config.toml
n_kv_head = 3
norm = "layernorm"
norm_eps = 1e-05
qk_norm = false
bias = "all"
tie_embeddings = true
init_std_o = 0.00348
lr = 0.00251
beta1 = 0.95
grad_clip = 2.0
warmup_steps = 383
MLP neurons of a small language model. Each row is named by its layer, matrix (up: input weights) and neuron, and shows model dimensions 48-143. Each number is 128 + 24 x the weight over its row's rms, rounded and kept within 0 to 255. Numbers have three digits each.
After each neuron's rows, "fires in" lists the words (lower case) most often at its 100 highest values on Wikipedia text that the model never trained on; "fires on" lists the tokens most often at its 100 highest values on Wikipedia text that the model never trained on. A number after a token or word is its count.

L12.up600:120115143139135128103154108108157101164145124125139149132066127103117149168105088152095152107169095123125124131132125157113167163126109123138157133166126121135111112129123156144130122149122112094146116108109132199152150144106185136126134132142109168131091111136090108148126136132127140131
fires in: "his" 36, "her" 11, "their" 10, "its" 7
fires on: " his" 36, " comp" 15, " her" 10, " their" 9, " its" 7

L9.up553:140170124155151150113135136155156116166146154141097184111117177096103145110121117108095090140114120104146110114106118105103138159152115150155119072127090104116173112146163162141132118138124127145115146139092158127134147114138141138091117160172097167107131123133092108155129180137133155089
fires in: "on" 73
fires on: " on" 73, " photo" 6

L10.up195:135168153166137124139154132113116082119122105112109131162074164156119144160148173126141107147132143125087117127133118094098124128133125113182100116157093096105156117158181142145149144136156153176143138144145134106110129153074105115113109132153131175071135144076105113125091156166151110139
fires in: "would" 28, "will" 10, "san" 8, "brooklyn" 5, "did" 4, "2024" 4
fires on: " would" 28, " San" 15, " will" 10, "ly" 5, " Won" 5

L10.up600:151129133168106148141156153118164161169145109135112146126116130124110115161106150127118140164155134132083138118130113142140182133124089140120138118126036104161126110117118141159183123146143169144122120094104112105089142101133126099114124153146169162128147146123129126123103130102137167136
fires in: "have" 15, "had" 11, "time" 9, "reference" 6, "forced" 5, "3" 5
fires on: " have" 16, " had" 11, "oca" 8, " reference" 6, "go" 6, " Time" 6

L16.up111:090120135144129097106154108123193152155164143066140101136141127091090086173137162093119171105145142100096172125133114151111145142123083103121131131146125119160096124130138149147120133118097138119132101166126094115138160089101166136148135108147147137104118144154135173096122168081168110143
fires in: "to" 24, "also" 12, "they" 5, "would" 5, "previously" 4
fires on: " to" 24, " also" 12, " they" 5, " would" 5, " previously" 4, " acc" 4

L10.up546:092093148130119153094153127108166138161125131119087128168086171131136150124108157090164089131125131117082137135153133117132107128125159125134116102109088099080132117162155172145110120147133120161127163127123117078126148104130127110105127135127158128099136190097105122155122148141157115163
fires in: "known" 23, "as" 13, "named" 12, "called" 11, "of" 8
fires on: " known" 23, " as" 13, " named" 12, " called" 11, " of" 8

L3.up645:109161163111082131131140121099088139130129164131125089109128123173156160112115133138126117123131107141132125114143138119102113180125169109111132117161135154101077117122133103159164116123108201134095115111138133112104142161148139102114112182106088100104171153127131128072132121144110112130
fires in: "place" 47, "see" 6
fires on: " place" 50, "e" 6

L13.up487:110182138161176110083118119118114156106172140142138121102136135119166102142110090150161118180193112118126129112139118126103131140118168145115155089141120066132112127129148109155160089135117108112133108126156105163160134154094135106101132137140120142114105138110084126140148167119120169124
fires in: "of" 45, "to" 24, "by" 21
fires on: " of" 45, " to" 24, " by" 21

L12.up261:176086105135121117088136147109135141091131177112106138109085164131107159141152126093167104158148138111128127138136127120129173131116114141143108137145165147116110128130133135137141081181144153094130167102120146128162114135134141101122143110131106169123155148155121158127191154048115121158
fires in: "a" 43, "his" 6, "an" 4
fires on: " a" 45, " his" 6, "ld" 5, " an" 4

L4.up257:069117151149168129115140130119175112124140158045120115113078162136130148145109153089106107129134130153049132142104128152102143168117106123186132103126131091102143118138167079146138122126090164117108138135163084161107154121114142147138115135154111154114121139156141119103129148129139132120
fires in: "it" 53, "he" 5
fires on: " it" 54, " cat" 13, " he" 8, " cr" 7, " ri" 6

L14.up289:123119156155136138146119125093166135145124100139140131137124091081145156139158122148139115144138131097130133158143127121097192139117112141110123078118143110125087126123146121155121130128105127123145138144118133136136114120125127135107131143134129122143121129150126142115142156134155077126
fires in: "her" 35, "its" 24, "his" 14, "the" 9, "their" 6
fires on: " her" 31, " its" 24, " his" 14, " the" 9, " their" 6, " Her" 4

L11.up625:149122150151129146173100134130126125182099166086126130117106161136086114133102122102116116118137157152116161136101104116099148180123136107128064117138141090146128117100144118142153101150115127139118132054141123180123132146128151122142119163143154159080102101143144124144098185100162139097
fires in: "out" 34, "over" 16, "on" 12
fires on: " out" 41, " over" 21, " Co" 7, " on" 7, "on" 5

L3.up594:095157154129093090108160131142126140105087138111120142116116155108158112146091171115161110084128137144086109140158124129126153156130134176160126116146108130132062125135145148135127065150165112121159133119144090129152139103128071128131158164119139119180126125150129127093112142144127148104
fires in: "of" 24, "cup" 19, "president" 7, "general" 6, "football" 5
fires on: " of" 24, " Cup" 19, " president" 8, " general" 6, " football" 5

L6.up95:085157119087115142126059125131144120155142116153156117137105121141090128131114126153095115107170121104122134122118128155114129131119105167137140112127126129117130130147149105126103073123056135139099172149128158150124106109155119153123100115100086159110120141149125154173120118101142138096
fires in: "called" 21, "such" 19, "known" 7, "pet" 4
fires on: " called" 21, " such" 19, " known" 7, " Ne" 5, " pet" 5

L6.up626:076107111129138151080092127134138175113113116129132096142138125099144085122103129157076130099142154070120089144127112164100094161084124149053125146156149135082154118094142131127144088130102102138122139128087140139145129104101069151124075080158160164122182106158138143149161116176141130139
fires in: "that" 30, "who" 26, "because" 9, "and" 8
fires on: " that" 30, " who" 26, " because" 9, " and" 8

L10.up67:087144120142145126064109162102130168131104118132135110124117104123117135127096164114152141104120125145056126187142105148133157140125113103114125130118147118151139111135160110152157145147138083101128151093123110102167152128155157110135151117120160145186140108158148131128101129134153066093
fires in: "as" 22, "vice" 12, "served" 12, "incumbent" 6
fires on: " as" 22, " served" 12, " Vice" 10, "ent" 6

L12.up300:114153143157126118151131121128164164127157180139108116178116135099116155110059129133135104163162097118134136106126115136149113143145170145118140171150173130069114103148144169134152100139107163161122134081135085095144122126099172142133131166130129125145137176107114124137147158110131093135
fires in: "on" 46, "to" 24, "of" 15, "an" 5
fires on: "On" 35, " to" 24, " of" 15, " On" 6, " an" 5, " on" 4

L14.up49:109140118136137154119155158088148123171189168110125120143133113146096097169122139085105120122155143166120132095104106147155153136077063117139090161166139128151118132123141137157150141150140124122120120121177140159122131136135099134104138144115165122127175148115138105138085136139138137060
fires in: "had" 17, "have" 14, "got" 10, "has" 6, "etc" 4
fires on: " had" 17, " have" 15, " got" 10, " has" 6, "lis" 5, " etc" 4

L9.up388:076147133128138123104143116149112115093155132095133165061127078117115150120099157142152076119108143143111077109122121109111152185129114080103142127128162127155095112149117119143147146130132135113126134123080152169150136093119169091140128131147151149144131133138106113129130182112151162133
fires in: "that" 26, "which" 17, "each" 11, "one" 11
fires on: " that" 26, " which" 17, " one" 11, " each" 10, "le" 9

L11.up529:104127131139130146106134130144141177102118192150091139074137175082155134149090101149140126160138121121112145124121133124120154165119115127100127141134140145102095134119126094108147096136154099079112112129132089145145142107119090078128119155132082146159126142123120110110140159127128143161
fires in: "of" 39, "6" 8, "76" 4
fires on: " of" 39, "6" 8, "76" 4, "8" 4, "7" 4

L12.up114:139186168125123131104166124120139146134189116130147158114126124096109146128098120148097119111174197097115137128143113121086120165092103127130141092127109093114100124161151152144126145140117125128111149128076131155153153128137108112122130148115156127118127134109110073121152140097124084115
fires in: "of" 35, "the" 20, "to" 10, "a" 6
fires on: " of" 35, " the" 20, " to" 10, " a" 6

L14.up53:136091133138111095135158129124151100157152140123124105137102132073153136138116132142148147158141101164100113173092107166147128124162160129148114116132123128120164124125151112150131135112058101132081127081128180105140116115151115153111130171150152123089155136141140150113103141148144080150
fires in: "of" 52, "carcanet" 5, "air" 4
fires on: " of" 52, "Car" 8, " Air" 4, " band" 4

L3.up658:100127090142107125128086134127105142118123129138137119153126153122119128165111142124115082159136123153137164101108112153106168126138100102120133183152077128174139117108109171168149102120137174172121139095143145164112117136131131091107111157111108122123153203097134182139116137159149111135
fires in: "number" 34, "hot" 11, "min" 5, "tuira" 4
fires on: " number" 34, " Hot" 12, " min" 11, " Mi" 6, " Tu" 6

L6.up445:125091150140130095161148120126198154139108114074184115095104122137123109156101081126078140133155127150138105116180129164180161131088091129116110113128125103125148118149139088122138095139138148087150185132112132140132132124151114126114140122149095131119136152182112100108137148123127165110
fires in: "his" 55, "her" 6
fires on: " his" 52, " her" 7, " anti" 4, " pla" 4

L10.up541:129163129091170154111125166117142091132151161095122155112125137103104127154123128152107134191148108112136158102111108145164127193085126140121168095113130105145172103155115119108166117150142114142100164098142139155122130113119123091117086114159119111156149147136124140107127164115157154123
fires in: "and" 51, "a" 5
fires on: " and" 51, " a" 5

L3.up677:122153162146123121117122127120147110109133147062140124148163144144154150145090108109133073097157076145101112107144122113116155155114105139128146128179133144154080127110125105141176087133128132087127157106174177092118151129169101095126169111126079118118162135124109117117104107101133133094
fires in: "women" 14, "his" 13, "their" 12, "her" 10, "playing" 9, "whose" 7
fires on: " women" 14, " his" 13, " their" 12, " her" 11, " playing" 9, " whose" 7

L14.up107:131134166165148132122148175120141118169120167129117144128151158116121129159072150102143139173161084117103143094154106117124146124086081137121104112117111118156156108133132106156107105144147099100051121133152127101143138139171107086101136116127123123165128180148116147137149173089113129107
fires in: "first" 25, "been" 14, "be" 5, "largest" 4, "only" 4
fires on: " first" 25, " been" 14, "R" 7, " be" 6

L14.up16:079128158147159150130162133126065175090125159136193124124122154116137148140097104165165116104135122174116137118146118142104132110154119125152112113143118150127111116131125145164204153154135123123132124133081124149138144173115091154099132111149115130097131100161123084137089156110133104080
fires in: "at" 25, "by" 15, "on" 14, "the" 12
fires on: " at" 19, " by" 15, " on" 14, " the" 12, " At" 5

L6.up606:173125075132100113118116136181096137100160131116135139135127168129132170087138187101110166092127179131147105134156108107126106125140140135150161112115115138113132084102141136148135141107130102104109128130156078110147067113122109153117141145082113115106107149155123143138101146134135106120
fires in: "on" 31, "medal" 21
fires on: " on" 32, " medal" 21, " cost" 4

L13.up456:095128103097121151139115137139095145136156178140113151129089173123154126121102129130181126105181113113183070111160127151148139148102100114134126140144152148125126146136160125140107116130127112117117166114108147109126134102143143153089119162123119138074139116130134125143116141096126190118
fires in: "as" 22, "such" 11, "known" 9, "including" 5, "like" 4
fires on: " as" 23, " such" 11, " known" 9, " including" 5, "name" 4, " like" 4

L13.up519:107106125146172081123141161119109106118085143143129176114094111156155161161114089135092117124130156137129158091123118162129163125123099113101132152116191107112121083129127140142144161129110159145115120105107127124135130105124172105149126080136110128108113109153127153117140118148165146137
fires in: "not" 49, "too" 6, "much" 5
fires on: " not" 49, " too" 7, " wh" 5, " much" 5, "ly" 4

L4.up527:083086166123114144121117112135166141129104145131147133143130158154149135147128127161115139107127165044092093116161141147147130193074095139101150091117139112095113108145185109144145143126070141145099123116118123136190171103152106138102139175160121098123131125157100117136150122121148147095
fires in: "that" 48, "which" 22, "who" 13
fires on: " that" 48, " which" 22, " who" 13

L5.up715:147162141122111099133083109140164106107109107117126114141128128140126097127107109128139106134094112130128115083109115172107095120119128109102121110090142108153146103098137125116146118150150154161146130183109133155090119129158123160121133130133139122083158145133135101112132125139124142124
fires in: "gulfstream" 17, "it" 12, "result" 11, "incumbent" 6, "consent" 4
fires on: "f" 20, "ent" 18, " result" 11, " cons" 11, " It" 11

L10.up316:130162123128148132131122154094171125118111155106113134116119134087099145100123142103114116142117100143129169115184109136126102128147091159128084138173151111099164104145119110122104136138115132122116168095144194138141124152138119106103066141090127131110123135131110174126106127118117124121
fires in: "a" 17, "born" 16, "an" 13, "grandfather" 5, "main" 4
fires on: " a" 17, " born" 16, " an" 13, " grand" 12, " head" 5, " main" 4

L11.up306:128130117184112117137129141125151140133138197087133103127141145088123136133059159105156135165148116099105129088126118116134134129084161148151131100139113170162103103136131118131130138162142104140120126068124158142134136161192147103126114133169133081099125103147131149132164150085154164126
fires in: "as" 25, "of" 14, "became" 6, "becoming" 5, "chief" 5, "is" 4
fires on: " as" 25, " of" 14, " became" 6, " becoming" 5, " is" 4

L12.up586:141116129149139132103132137117121160105113135163117113076084129115112114158095145158141095115152130123150128132163136159084185117135106153105113148149140119101105126131187130096124123131096100110136133129108093108116130108112103133125154097157129098073121128123123115168158135129145130123
fires in: "in" 26, "served" 15, "including" 10, "as" 10, "within" 4, "include" 4
fires on: " in" 26, " served" 15, " including" 10, " as" 10, " C" 5

L4.up225:145172129121109185122093132099104102138176120119136182156141109133135119169104097106133150128147139137135142110138133176129144157138101112117143164162144140126189090114144161131153140127123163122124142156124100133126126130134125132139100141125109101075202082150111105164112167104136091160
fires in: "time" 45, "death" 7, "defeat" 4, "cost" 4
fires on: " time" 45, " cost" 7, " death" 7, " defeat" 4, " rank" 4

L4.up460:133121144115144166102110130119127140113088131138201130135126121137158149141105143180103116144138168145116098124117135178157158099113108149112099088115130119129128108113158152109187145154118144093120114088096088146164154112142143143106127090138134119134167100112116139093161093155150114106
fires in: "school" 28, "university" 23, "college" 11, "state" 4, "williams" 4
fires on: " University" 23, " School" 19, " College" 11, " school" 9

L13.up277:121148137117124137148146149127121107192129127083137112091115078100117113128103139083163133161150125119135067095127120136139135129081124082145124124129154088130114121153132108162125183140129183148123109091147155146110197123118117135128150116116088125145192165149103106096134166082132175137
fires in: "he" 59
fires on: " He" 51, "be" 12, "ly" 9, "he" 5, " he" 4

L11.up455:108160137143113131112109150121111091107125128121176128121136156116126116179096136163154104127149133148150133120122129129111158131124114136172151114138127149114142121114130135167184097108110149159123125122140099159114136137140147107130176109076120102169149123127129096135166123093133101126
fires in: "he" 51, "death" 7
fires on: " he" 51, " death" 7

L3.up563:127109147162116134077115126122121146084143135126188138153126148129152143131125147103124094134142125137060124094125132147177114118109103155119136083147119122119093133116146139125194134169137161069173135106078143119129149105139090114119171120152132172141142140116119095115131135112136107113
fires in: "that" 23, "announced" 13, "after" 9, "february" 5, "while" 4, "before" 4
fires on: " that" 23, " announced" 13, " after" 6, "ary" 5, "nes" 4

L10.up717:078129119102146171164156131135149101121132130110135124139122119120149129097146128139193160105154133170123135134108108123134146125140095120143127084158093118104113113124161168161163108156121150105127122117155147163119116145147153132081131159090137147111161139121123100123145107088102103096
fires in: "the" 35, "river" 8, "north" 4, "on" 4
fires on: " the" 35, " River" 8, " north" 4, " on" 4

L5.up64:130119142151111139089109140134177154154125123108114160124089171079114104097150118158131167126172150140117148110151126128111136130109116174124136142131110128097129128117143107105150081174150074091114150129124113167111144074154072123097103109159148148154147138116127102101120144198105112141
fires in: "and" 64, "that" 23, "of" 8
fires on: " and" 64, " that" 23, " of" 8

L3.up74:059133159129090112060105140153110146155164131098133140137094097147172126138132099154112150126124140117108098119129126152100139161116162132143166120128111113142102119133200140162120114156092101151133155127111126094104154080154113139136117130136135140166121119131101154056099130190135146083
fires in: "of" 91
fires on: " of" 91

L16.up661:125168181143136084157137148129145131125177176084126109148117097093142118166129143120116173163134117132123172091130111191156131190104126100093126101109128096096102142170132146138114111133105099112107152138086110118127144122118122155136115137161083110120131158128145071124135149091128107104
fires in: "it" 31, "band" 7, "work" 6, "we" 4, "books" 4
fires on: " It" 16, " it" 13, "We" 7, " work" 6, " Ve" 6, " band" 6

L4.up121:155127165149128136110081146132183132135099094144159108134139113132120116116118120089070138189138136101112109100159123175187137134075138168095157121156119141099137122139128122128153019124102159112108114133134134113119157117138074111119140142136097100150143122097090116133156132173152142090
fires in: "who" 42, "w" 9, "archwires" 5, "involved" 5, "how" 4, "vasilikopoulos" 4
fires on: " who" 42, "po" 10, "W" 8, "w" 7, " Kir" 6, " involved" 5

L14.up508:149175078130113165090156104110105157143150132126120136124104134119124150125103136153142125131130093129096134112093115128174133153120075113129088141132134135160142130164153135117172096136160152125116127069168108134156106101146122100125176128094141113143125146158144099087119154142149127119
fires in: "and" 44, "taipei" 10, "then" 4
fires on: " and" 44, "pe" 12, " then" 4

L4.up506:091146143139159174091102141128089174132115117102137171162118184107109108129138131126077091122154153087149124143158126144147129129108099152138114126125092152128110116122182164170182055127117149135115142118148167139135106145118091139169103175159119098164143130115125117139111163129135138116
fires in: "had" 42, "gave" 14, "offered" 6, "caused" 5, "given" 4
fires on: " had" 42, " gave" 14, " offered" 6, " caused" 5, " given" 4

L11.up193:146171152160118117152113143118134160121152115118164106132105144152113105116114120103146107160183129180113176150122105107102123126120142132131112109120079134119177111142147126177186112147101137134146147133106157115140162100130116096125142168115121161169134132105108125115052147111106109134
fires in: "by" 27, "votes" 10, "score" 9, "with" 4, "to" 4, "reference" 4
fires on: " by" 27, " Votes" 10, " Score" 8, "with" 4, " to" 4, " reference" 4

L3.up395:101136134145129177124132134129131160121138125093157105147127101147190158149129096124148072085134133120144093134115127112142150165104120099176133095149142044158129126129155100157140147113136093121148149124131093081157161110139138152097133143148137167117158116144130113116089125141140141077
fires in: "also" 41, "978" 13, "later" 12, "often" 7, "never" 5, "well" 4
fires on: " also" 41, " 978" 13, " later" 12, " often" 7, " never" 5, " well" 4

L11.up188:112134130156122083132095136151120129084185158095141138087129133167126151134111111135092099154165115140147143118146123184069122136177140156069159141155142116130099117111135128124135107159088172114130099128126123101128157089138125095116111121125095138131141121120121158123102162091090128111
fires in: "the" 24, "in" 23, "not" 14, "you" 9, "a" 8, "also" 6
fires on: " the" 24, " in" 23, " not" 14, " you" 9, " a" 8, " also" 6

L4.up265:112122163116141224112117142127189150182135102139126107145106124093130125122106179123103151108131146114135117145150107138124175128111112126133162097134110104154092132158145134130175133140144127137121165119117149148108124139150091124112160160176152119066136117115123163124119132123135154124
fires in: "has" 49, "have" 6, "mosque" 5, "had" 4
fires on: " has" 50, " mo" 9, " bo" 9, " Bou" 7, " Gh" 6, " have" 6

L9.up488:134124118116173133123134123127106131150146155082101114125114106127117101129130117092095156113151170123132064127156106141111099133136116110127126101152163132084129128203157109127148160139103108084112136104134122129133126121120121110131123191142100134092147147121144151100135139126128150123
fires in: "as" 53, "now" 4
fires on: " as" 30, " As" 18, "As" 11, "now" 4, "So" 4

L9.up268:108089144132147113108138141138116117128135115140153164086111132163132113118105115179106126125180124107118095149140118161103119139136122145157127118089116142105127095125158154162128135201136147130123151147107139120184147139168129113098125121123118140153125117150118069109164180108146088117
fires in: "a" 60
fires on: " a" 60, " int" 15, " rel" 11

L6.up616:154140097163110137114114140131129115131130137090176122131109127160118166130147118133091123187145142138120153133202127151111144162088093139139120129148106142138127122113135131163131135170101105076154181119141141153111142131144118059109106176161158100103123096125138134133071154148131150097
fires in: "under" 33, "per" 10, "978" 5, "on" 5, "through" 5
fires on: " under" 39, " per" 19, " 978" 5, " on" 5, " through" 5

L11.up712:096111149146146168094115142106104186144136140102107133143100146099147125158110142123108159127149117108130107169141120133114133176110091119153103112135116122101145123155142136130153144131123145172069114103167105088128141120088093107140136123096110105133129146101130175152123114088141137118
fires in: "and" 30, "but" 17, "with" 10, "only" 7, "or" 6, "no" 5
fires on: " and" 30, " but" 17, " with" 10, " or" 9, " only" 6, " no" 5

L4.up104:084102155141124142143140112131136109148148149129123112145105145119112117132082141118119128110138123108138158119102115135146182109135164138121126145117066108158110121128134161156105129122115101160151136100119149113130153135133142113090134203142142128071110160104115116153134114123134133122
fires in: "in" 35, "of" 32, "chart" 8, "carmody" 6
fires on: " in" 34, " of" 32, " chart" 8, "mod" 6

L5.up555:112091108148128136135140152128092148151132144079166147149109180113151117133103142191181094113121139152092128106140135094135156113095136148152139120116132158151125119134103132137169085144126112133115115083128145109133165140175067134156133123117133097142164084122123100149095149114126179090
fires in: "in" 17, "medal" 15, "win" 10, "tour" 5, "recording" 4, "record" 4
fires on: " in" 17, " medal" 16, " win" 10, " photo" 5, " recording" 5, "son" 5

L3.up373:168104119117127156136139152125150136123132165110084162161113182111160143171151127102175102150114107166106121123108106142145170145152168147154095135175133122145100111122119151129130132136154138112088143106136126085143140093172109122132152100091092152128157135165144124075099155134136158121
fires in: "season" 32, "century" 9, "game" 7, "television" 7, "match" 6
fires on: " season" 32, " century" 8, " game" 7, " match" 7, " television" 7, " concert" 6

L16.up278:130142162168110102126145141078138104186151095155129111127112138130124075102090125128149152127164112125129134136137094158129159096110103118109141158145131160151124108160108137147142138169125168118117099101116118088175141128130156097127134135118109124134121135111117126127123148084147130156
fires in: "his" 45, "career" 10, "also" 5
fires on: " his" 45, " comp" 12, " career" 6, " also" 5, "omp" 4

L3.up583:132133156134123127091121130128141172129090146053122129137101136075124122134152128151096148165123144126126141119148125120108157161114103151082083109151115160130104123144145140144115081147130135099163170116119128161102126100122113116102087129177133127126117131141144107099089160179121100160
fires in: "of" 30, "my" 7, "both" 6, "mysore" 4, "all" 4
fires on: " of" 29, " My" 14, " Or" 7, " Both" 6, " All" 5

L7.up318:148140165149138124139141180127127174144085125131106149138066164078127107114092137147128136120135114095098151119156109105096181162134140137143094146133128141132154093155163142141154087144150127132084116125141113139108134128163157139151124160145107118110113118150131140143114115162116126120
fires in: "out" 33, "based" 5, "consisting" 4, "scored" 4, "accompanied" 4
fires on: " out" 39, "omp" 8, " based" 5, " consisting" 4, " scored" 4, " Great" 4

L5.up218:118169144147107098152132107141140149124153128095135087123149093157177154143045113161103081181121120115100135143178123118142094163127155108135135131136192141130118123099153120146104122149133110097107147084135152102153166127140144074137108119107149158105128122142102125158096115172136146112
fires in: "of" 37, "vice" 11, "former" 8
fires on: " of" 37, " Vice" 10, " former" 8

L4.up746:111136126113122158165164129136134128092121129114116145125118137178141135131078131114124132107128115158104075137091120105159163121135158138156101111148093134165117124128162151160132144147110119154132124093111154148143150101151155123138105140135137070111125101123148117101114190124125141108
fires in: "of" 50, "in" 4
fires on: " of" 50, "4" 6, "1" 5, "ta" 4, "2" 4, " in" 4

L9.up187:107097139148140083106136113107143171090127119138128157110116142126149161154102105142142116113146152119041079109134116135099173175059152117115160103149100145138114116163145121153147145133117114119135161140070106089130153087122151131138160143147135151152148157123113084134121131107156162151
fires in: "that" 62, "this" 31, "which" 4
fires on: " that" 62, " This" 31

L14.up407:116165153121139119075142123126168136141175120096115123152105107122110115154122101166173092148138105144125131166153126132143171152108130146201137147129122093099104098117156141120121116128128112149151130130150124110187138088111172089141106135163123122146193154136120138126132143134159112143
fires in: "to" 41, "of" 16, "studied" 6, "taught" 5
fires on: " to" 41, " of" 16, " studied" 6, " taught" 5

L6.up33:138155141150158116120150103110139152105137194129143140149140096128164128160121130181122134112122147123093106115116121155131157183126110129109137103167151090112095119125154143148185147167128103125136137126099104154125156104100159144108141114155163152107191117160133114141150121123140141116
fires in: "to" 57, "nguyen" 5, "ibrahima" 4
fires on: " to" 57, " Ib" 5, "uy" 5, " help" 5, " Nigeria" 4

L12.up136:102102108123127144144120155108132145175181147131133113145148132124104092098114173144151143115143143118158143154103102127145131186109133112117171169154134152128158124158136146124111118121105113131104129125099098102106116119112160097114088196114112135146179140110141085108121137137121130133
fires in: "name" 21, "number" 21, "website" 8, "hand" 5
fires on: " number" 21, " name" 20, " h" 15, " Website" 8, " hand" 5

L5.up688:152095110155118122145165130116141101140176152073168152146088141108148130087129182111145122147144094151133141125126115118143171129125159157152150123162108097135112113121177111128119109156064099132107145118132130120079159098147138116103169153126139117142150132118144107150088121130124127109
fires in: "name" 21, "station" 21, "film" 12, "term" 9, "episode" 6, "album" 5
fires on: " name" 21, " station" 21, " film" 12, " term" 11, " episode" 6, " album" 5

L3.up14:111083117121147149126136151114102175127116154100124163104109151173147123142159158091148147133146091164148130089121118123101170130111132127126143125117115075110126111132129150138101180121104148135124119134107134117131139129162160131146155140112125137119088129116110164118132208095167157076
fires in: "days" 19, "points" 17, "minutes" 11, "dates" 6, "weeks" 6
fires on: " days" 18, " points" 17, " minutes" 11, " dates" 6, " weeks" 6, " Loss" 6

L13.up317:086167150178110112128150148132172172159185147132140162136107142104169096166126133118155108151134127110133123132137125141101142184143114143102124148173115134107148121112152141149134126177135132169120148129116098076130150145142141067128116108152122102119152167135130107158082122127126129172
fires in: "of" 68
fires on: " of" 68, "se" 9, "l" 4

L13.up477:117130130141109187136115122128146157115184157109209125119108127114126109119113093105155092150118125152086113129171128094132126149129123156132148096124134110141119098115148124116139150178147132130147145092115108146104154096127159134117137114131106198107166121139122120099150148098094146113
fires in: "to" 19, "after" 17, "before" 9, "until" 8, "one" 5
fires on: " to" 19, " after" 18, " before" 9, " until" 8, " one" 5

L7.up509:079135119107134124099125133127138131176122165122102124145133161098123087145125154177158152123154115120139129107115120109127168170147155138134127111123111142147158122118129124137163110145108119144049130116171120139119158067135103123143144079084114125126172127092113138145124164129122133146
fires in: "album" 19, "song" 17, "track" 12, "side" 8
fires on: " album" 19, " song" 18, " track" 12, " side" 9, "ot" 4

L6.up163:115110156196172155116146130170172118130171122134140125156101139110124151121121132162095122166137148092113154105147128141119137134113110123143105121156095093104128118110133135147178113173113100145116140085125160111132215100124129128093176178140117122097129142122087102106106166120115148139
fires in: "on" 35, "games" 7, "2020" 7, "2023" 6, "2024" 5
fires on: " on" 36, " games" 7, " 2020" 7, " 2023" 6, " 2024" 5

L12.up431:106111102162137203094124130123137161164167095138140119140085136105122122159110135112102113118134129137129095117107113160113168106101145092137152125126089107161090121148154153171139138130116145128134099131120134155132127107123103151135158143130132121105101172098080117167096139114144124099
fires in: "had" 47, "have" 6, "has" 4
fires on: " had" 47, " have" 6, "Col" 5, " UC" 4, " has" 4, " Bol" 4